From a checkpoint of a small transformer trained on Wikipedia: width 768.
MLP neurons of a small language model. Each row is named by its layer, matrix (up: input weights; down: output weights) and neuron, and shows model dimensions 528-623. Each number is 128 + 32 x the weight over its row's rms, rounded and kept within 0 to 255.
Before each neuron's rows, "fires on" lists the tokens most often at its 100 highest values on Wikipedia text that the model never trained on.

fires on: " |", ";", " |\n", "0", " ", "6"
L3.up638 [121 133 125 123 140  94 167 172 127  95 144 157 127 105  77  92 155 104 123 120 110 164 126 107 152  99 107 150 137 116 120 140 111  89 131 110 154 105 165 181 194  82 137 121 111 104 151 168 108  74  96 150 143 127 138  48 137  98  22  76 138 129 112 116 142 123 148 185  58 147  93 136 150 127 106 157  84  89  49 118  64 152 137  80 159 125  99  52  99 172 139 126 156 117 151 206]
L3.down638 [134 124 100 162 155 129 125 116 138 116  95 117  35 149 145 128 120  71 115 122 114  77 220 159  79 133 156 163 168  81  83 136 124 128 138 106  80 107 168 131  91 168 117 152 182 139 196 114  37  59 135 170 160 131 179 148 150 136 140 139 110 189 131 124 142 121 102 171 137  90 118  99 161 101 127 129 141 113 113 117 114 148  89  85 174 129 135  63  92 116 106 102 130 106 111  71]

fires on: ".", " |", " season", " years"
L3.up331 [168 188 133 135  70 144 129 142 109 125 133 114  84 143 123 112 114 159 115 134 110 113 135 122 167  85 165 146  87 151 143 153 140 121 172 202  41  79 147 140  90 194 140 139 154 124  98 110  90 183 120 152 105 165  83  93  71 184 186 162 141 157 104  72 119 149 104 115 120  80  76  95 142 103  97 174 118 143  82 140 176 136 149 137 105  98 104 134 168 155  93 189 164 157 219  88]
L3.down331 [126 118  77 155 121 127  93 134 108 128 137 212 154 116 151 146 121 137 106 112 110 156 138  95 120 112 141 139  86 198 133 157 158 210 143 100  96  76 121 116 166 127 116 105 163 139 157  61  76 138  88 117 144 103 109 172 103 150 147 174 109 116 188 193  90 103 135 139 111  84 159 141 133 111 159 160 146 191  91 154 159 113 140 155 113 180  58 170 160 168  88 140 180 104  86 109]

fires on: " one", ".", "y", "l", " member", "1"
L3.up2892 [165 133 185 177  94 143 166 143 101 102 153 116 159  72 142 151 158 116 124 145  84 116 124  40 109 135 117 119 139 105 143 144 159 120 167 124 169 125 125 152 149  96 127 135 154  96 154 160  29 145 135 135 109 143 172 100  96 109 131 115 140 144 174 155 123 135 133 115  97 117  96 120 127 107 169 159 158 171 126  98 140 156  84 109  86 135 129 148 202 123 185 138 107 131 185 123]
L3.down2892 [120  91 116 159 195  95 103 127 166 163 108 195  85 121 152  87 124 109 100  74 113 176 108 210  77 126 112  85 162 153 108 173  86 107 148 146 107 117 137 114 147 133 184 151 123 125 140 119 185 115 114 145 132 127 119 187  75 133 181 127  86 127 174 144 159 112 190 121 152 202  79 121  76 163  98  93  68 119 131 109 101  92 148 146 150 128 132 134 102 141 153 165 132 122 113 141]

fires on: ".", ".\n\n"
L3.up1247 [138 147 106 168 128 206 109 142 146 110 130 137 136  37 153 140 122 117 153 187 149  93 193 170 137  71 202 113 139  87 156 120 128 178 139 160  66 131 104 121 130 108 158 106  84 154  93 184 147  98  93 192 116 155 108 154 190 135 131  60 184  89  96 139 100 188  95 161 165 152 101 164  84 172 144 129 112 158  91 163  70 101 154 135  84 100 137 117 154 139 123  95 117 112 154 147]
L3.down1247 [118 136 102 126 134 115 162 133 167  94 131 131 125 108 176  96  86 106 128  72 183 131 151 112 124 153  99 102 117  93 130 130  97 121 122  76  77 107 114 170  75 126 150 161 139 101 103 125 156  82  81 108 156  73 152 111 151  94  78 196 186  90 145 138  95 101 119 119 106 163 160 122 111  70 130 140 113 138 161 118 118 113 131 137 118 118 171  99 139 128 132 147 128 143  55 131]

fires on: ".", ".\n\n", " |"
L3.up1233 [105 127 105 200 109 223 156 176  89 189 148 111 139  83 137  96 161 137  69 130 128 165 119 129 118 137  92  74  73 108 154 171 128  87 113 117 128 119 116 134 144 137 115 178 125 154 154 134  88 123 100 168 106 128 142 191 124  95 120 107 132  95  96 184  68 120 164 148 126 104 138  93 164 141 154 103 179 196 115  69 166 133  82 119 125  96 133  76 170 149 115 106 117 143 164 138]
L3.down1233 [ 73 156 186 135 131  72 155 160 127 121 149 131  99 103 137 154 170 135 128 140 176  89  72 120 171 113 139 154 147 143 127 159 153  91 130  69 154 167  93 139 129  81  72  98 162 166  83  92 101  20 146  77 111  93 157  93 111 132 126 136 174 142 143  85 125 119 148 154 120 146  83  98 114  93  80 114 138 146 182 114  32  84 144 113 120 138 150 110  92 122  68 182 105 115 156 115]

fires on: "1", "2", "3", "8", "4", "5"
L3.up1112 [165  75 106 129 101 148 140 186 100 131 113 156 149 129 120 116  97 140  90  89 162 150  94 158 137 174  97 120 183 165 147  86 151  42 166 144 208 148 139 120 157 119 166 115 113 132  74 132 163 148 165 138  87  79 125 132 106 122 196  29 130  97 123 161 132 160 152  96 162 100 144 141 169 166  78 145 144 103 152  95 130 115  78 179 174 149  83 141 115 125 133 114  99 139 142 172]
L3.down1112 [146 153 102  98 161 111 171 200 149 111  90 161 136  62  99 108 112 157 158 179 153 149  66  91 136  58 129 148  91 126  93 148 117 185 131 115 143 104 201  86 139 135 115  97 185 179  81 100 124 146 135 108 178  69 106 128 156 112  65 170 159  84  79 111  60 101  93 126 161 128 147 114 158 131 139 130 126 121 142 108 111 125 105 156 166  89  92  83 146 154 118  63 135  77 144  81]

fires on: "6", "5", "4", "0", "2"
L3.up462 [145 208 153 148  76 185  87 130 125 131 138 184 190 104 140 124 195 107 155 142 148 162 105 121 176 159 145 160 115 138 119  96  87 102 166 165 184 120 137 164 170  75 174 165 107 139 119  98 121  86  89 160 132  97 122 120 125 160 129 105  96 126 159 127 117  67 111 125 135 145 137 123 163  86 167 155 115 105 153  51 158 116  78 125 182 146 142 104 109 127 125 138 120 135  89 119]
L3.down462 [152  44 109 153 144  88 126  98 175  69 159 137 136 155 164 134 163 120 146  95 105  96 116 140  90  80 212 143 114 103 121 145 150  82 152  81 108 120 160 147 113  54 107 101 178 132 109 152 134 118 139 168 166 225 183  89 100 157 147 135 105 124  96 152 135 190 133 132 116 137  91 156 136 129 173  70 119  74 118  92 125 163 134 164 127  89 134  88 191 102 122 105 178  76 109 103]

fires on: " |", ".", ";", "itt"
L3.up634 [134 184 163  79  61 157 144  62 128 103 134 127 137 118  94  84 133 123 114  77 138  93 168 140 120 140 122 106 108 164 157 114 131 101 191 179 101  99 126 125 124 161 162 124 165  86 115  68 144 143 180  61  84 127 132 180  87 113 115 120 116 142 103 153 175 142 164 133 125 139 157  84  98 100 167 180 140  89 124  87  96 182 113 122 146  91  98 185 121  52 110 157 145 123 191 113]
L3.down634 [ 87 171 136 109 213 188 115 143 141 131  71 102 111 124 126 169  91 115 219 123  96 177 141  90 113  97 164  91 168 103 176 135 127 126 146 117 124 128 159  93 129 211 160 163 116 165 116 103 124 144 203 178 145  87 171 123 185 190 174 131 131 107 105 132 116  53 145 105 152 127 147 136 122  73 146  85  74 113 118 150 148 147 115  93 141 125  80 143 106 204 109 143 119 169 122  81]

fires on: " of", "5", "0", " Year", "m", "ey"
L3.up1689 [182 120  96 152 124 194 123 164 101 160 112 120 147  94 211 165 174 157 139 123  98 144 133 159 162 160 132 122 111 148 128 127 130 192 143 157 132 134 147  86 151 151 119 119  95  80 133 143 105 152  89 200 167 143  96 135 161 108 108 136 102 133 124  78 130 105 121  84  85 124 109 171 150  99 138 127  91 157 102 113 127 105  86 165 145 184 127 134 111 130  80 146 134 166 128 121]
L3.down1689 [124 147 136 115 125  62 193 113  97 141 125 156  82  84  99  99  93 178 112 111 127 113 119 126 139  53 181 121 140 158 135 120  97 115 170  75 150 129 149 109 150 141 193 168 137 113 182 132  92 115 164 119 186 109 128 166 164 168 135  97 125 146 131  95  91 173 155 107  94 120 143 127  87 113 161 151  98 168 135 143 129 113 167 108 147 137 151 130 118 136 104 102 180 121 147 132]

fires on: " of", "0", " (", " |", " the"
L3.up2043 [102 141 102 172 132 119 133 140 139 155 129 118 210 112 147  73 133 138 144 120 125 122 108 154 191 104 133 101 133 162 153 143 131 134 169 110 132 140  91 170 161  81 137 125 113 134  79  95 115  90 115 203 132 137 117 164 123 136 105  50 144 138 104 168 122 120 117 112 100  94 149 101 127 123 100 115 144  89  80 112 141 155 143  79 124 135 113  48 114 135 151 144 120 125 144 141]
L3.down2043 [ 97  74 110 118 117 112 153 129  89 137 113 128 110 137 151 161 113 126 108 118 106 156 124  87 118 135 100 135 142 111 110 130  90 139 128  83 129 137  96 160 105 122 103 168 168 103 108 107 163 166 147  98 139 155 162  56  92 158 141 177  70 119 100  77  84 157 165 163 109 166  75 135 117 110 137  71 148 113  87 113  49 136  38 117  80  99  89 145 152 187 127 171 138  77 132  84]

fires on: ".", ".\n\n"
L3.up588 [169 121 100  97 104 112 128  98  94 147 144  96  75 115 102 127  80 102 124 117 136 117 100 115 168 110 169 111 185  98 118 106  71 151 119 171 162 128 132  84 132 138 118 174  90 174 103 192  87  84  77 133 141 161  84 132 141 100  77 180 141  62 113  83 161 174 108  72 135 132 115 110  87 154 182 149 151  93  65 153 106 116 129 183 140  74 124 149 169 149 121 154  87  97 141 129]
L3.down588 [181 151 101 116 106 137 191  21 161 103 133 135 153 141 140 103 108 101 144 128 113 133 119 174 162 146 128 137 105 134  78 144  86 150  95 145 134 132 102 132 145 105 177 157 187 183 128 108 100 110 149 156 187 121 120 164 144 105  90 104 109 141 127  85 160  99  92 147 135 129 127 104 139  91 150  72 143 158 143 179 168 140 117 100  91  52  89  85 111 100 150 121  83 112 111 135]

fires on: ".\n\n", "-M", ".\"\n\n"
L3.up892 [127 102 129 127 139 157 143  85 147 196 141 169  86  75 136  90 113 118 144 157 128 117 138  86 191 129 153 126 118 168  91 165 116 115 190 139 131 122 117 144  97 150 127 137  84 124 103 194 133 152 111 139 128 137 168 163 119 138 117 151 116 149 137 123 172  84 103 133 112 129  83 141  63 157 136 157 147 127 102 117 137 128 123 136 138 109 145 120 130 124 182 106  70 116 128 148]
L3.down892 [156 164 148 118 151 120 101  44 108 183  86 145 148 100 102 176 132 107 133  56  59 158  80 128 175 146 114 118 106 124 129 121 121 170  76  93 151 125 108 133 150 133 123 142 130 142 144  42 100 101  80 169 163  63 189 167 153 129  84 123 142 163 182  70 105 144 184 125 110 100 132 169 121  27  79 154 175 146 108 213 175 160 157 174 134 146 107 139  92  99 104 137 125  77 122 158]

fires on: ".\n\n", "."
L3.up1924 [ 90 144 179  89 111 128 159 132  80 148 105 103 122 156 121 102 110 119 174 151 172 126 139 180 150  82 185 130 155  80 134  96 139 168 129 111 129 134 143 135 149 156 182 128 128 148 104 113  57 126 133 192 124 119 131 141 181 148 172 179 102  58 102 124 121 134 127 126  83 148  73  96 141 104 105 112 107  99 125 124 109 184 188 130 125 118 105 107 176 126  98 166 122 133 172 147]
L3.down1924 [108 118  72 127  95 199 144 123 133 178 110 101 163  94 107 151 139 120 121 136 162 145 105 145 117 191  76 144 127 161  84 137 104 120 143  96 115 174 147 174 131 110 146 100 169  89 151  55 170 179 205 147 106 137 114 113 102 124  57 129 106 109 138 168 135 146 115  67 144  66  35 113 140 128 131  86 146 113 116 141 118 159 164 158  71  86 138  76  72 107  92 139 103 136 114 151]

fires on: " |", " %", "|"
L3.up17 [109 103 117 122 151 147 190 157  29 169 158 113 171 148  92 165 165 141 185 189 161  61 138  84 123 139 124 130  97  97 144 135  87  88  78 153 125 109 111  92 137  72  48 197 176  96 219 118 185 120 124 122  85 117 131 105 113 147  95 152 130 120  98 133 135 138 115 154 149 123 129 114 130 139 131 125 178 142  78 103 109 143  70 125 167   6  98 138 104 159 123  59 150 157 118 169]
L3.down17 [ 92 143 125 157  74 138 143 113  78  82 120  63 104 143 157  56 117 150 113 111 104 129 154 101 167 152 133 147 155 135 193 188 124 115 118 119 152 120 148 135  85 114 132 122 125 146 155  53  80  96 104 118 151 102 125 113 128 123 140  97 139 164 103  91 116 128 177 176 143 160  99 145 138 134 105  83 147 151 141 136 147  81 199 122 159 162 107  32  81 142 159 136 144 169 120 170]

fires on: " |", "0", ":", " in"
L3.up2856 [122 138  93 124  73 128 154 115 137 110 104 125 102 111 143 181 150  98 123 166 122 186 119  86 164 121 164 183 107 131 215 142 176 120 157 119 112 134 122 127 117  96  92 179  73 146 162 112 105 110 129 181 155 129  99 123  84  99 121  62  85 149 124 191 120  91 151 100 123 111 103 135 125 114 145 128 117 142  82 105 136 127 168 128  44 106 138 117 112 118 202 122 124 126 123  99]
L3.down2856 [147 126  87 136 128  87 108 106 187 134 145 137  65 169 146 173 140 146 134  98 134  91 136 113 164 142 143 134 164 158 142 147 145  91 165 125 119  84 132 154 106  97 103 110 158 103 128  95 163 128 181 107 198  99 134  68 134 148 150 125 143 141 141 130 128 135 163 131 135 115 124 148 148 125 155  94 157 166 165 155  45 137 159 155 148 100 127  74  98 195  42 135 114 110 165 174]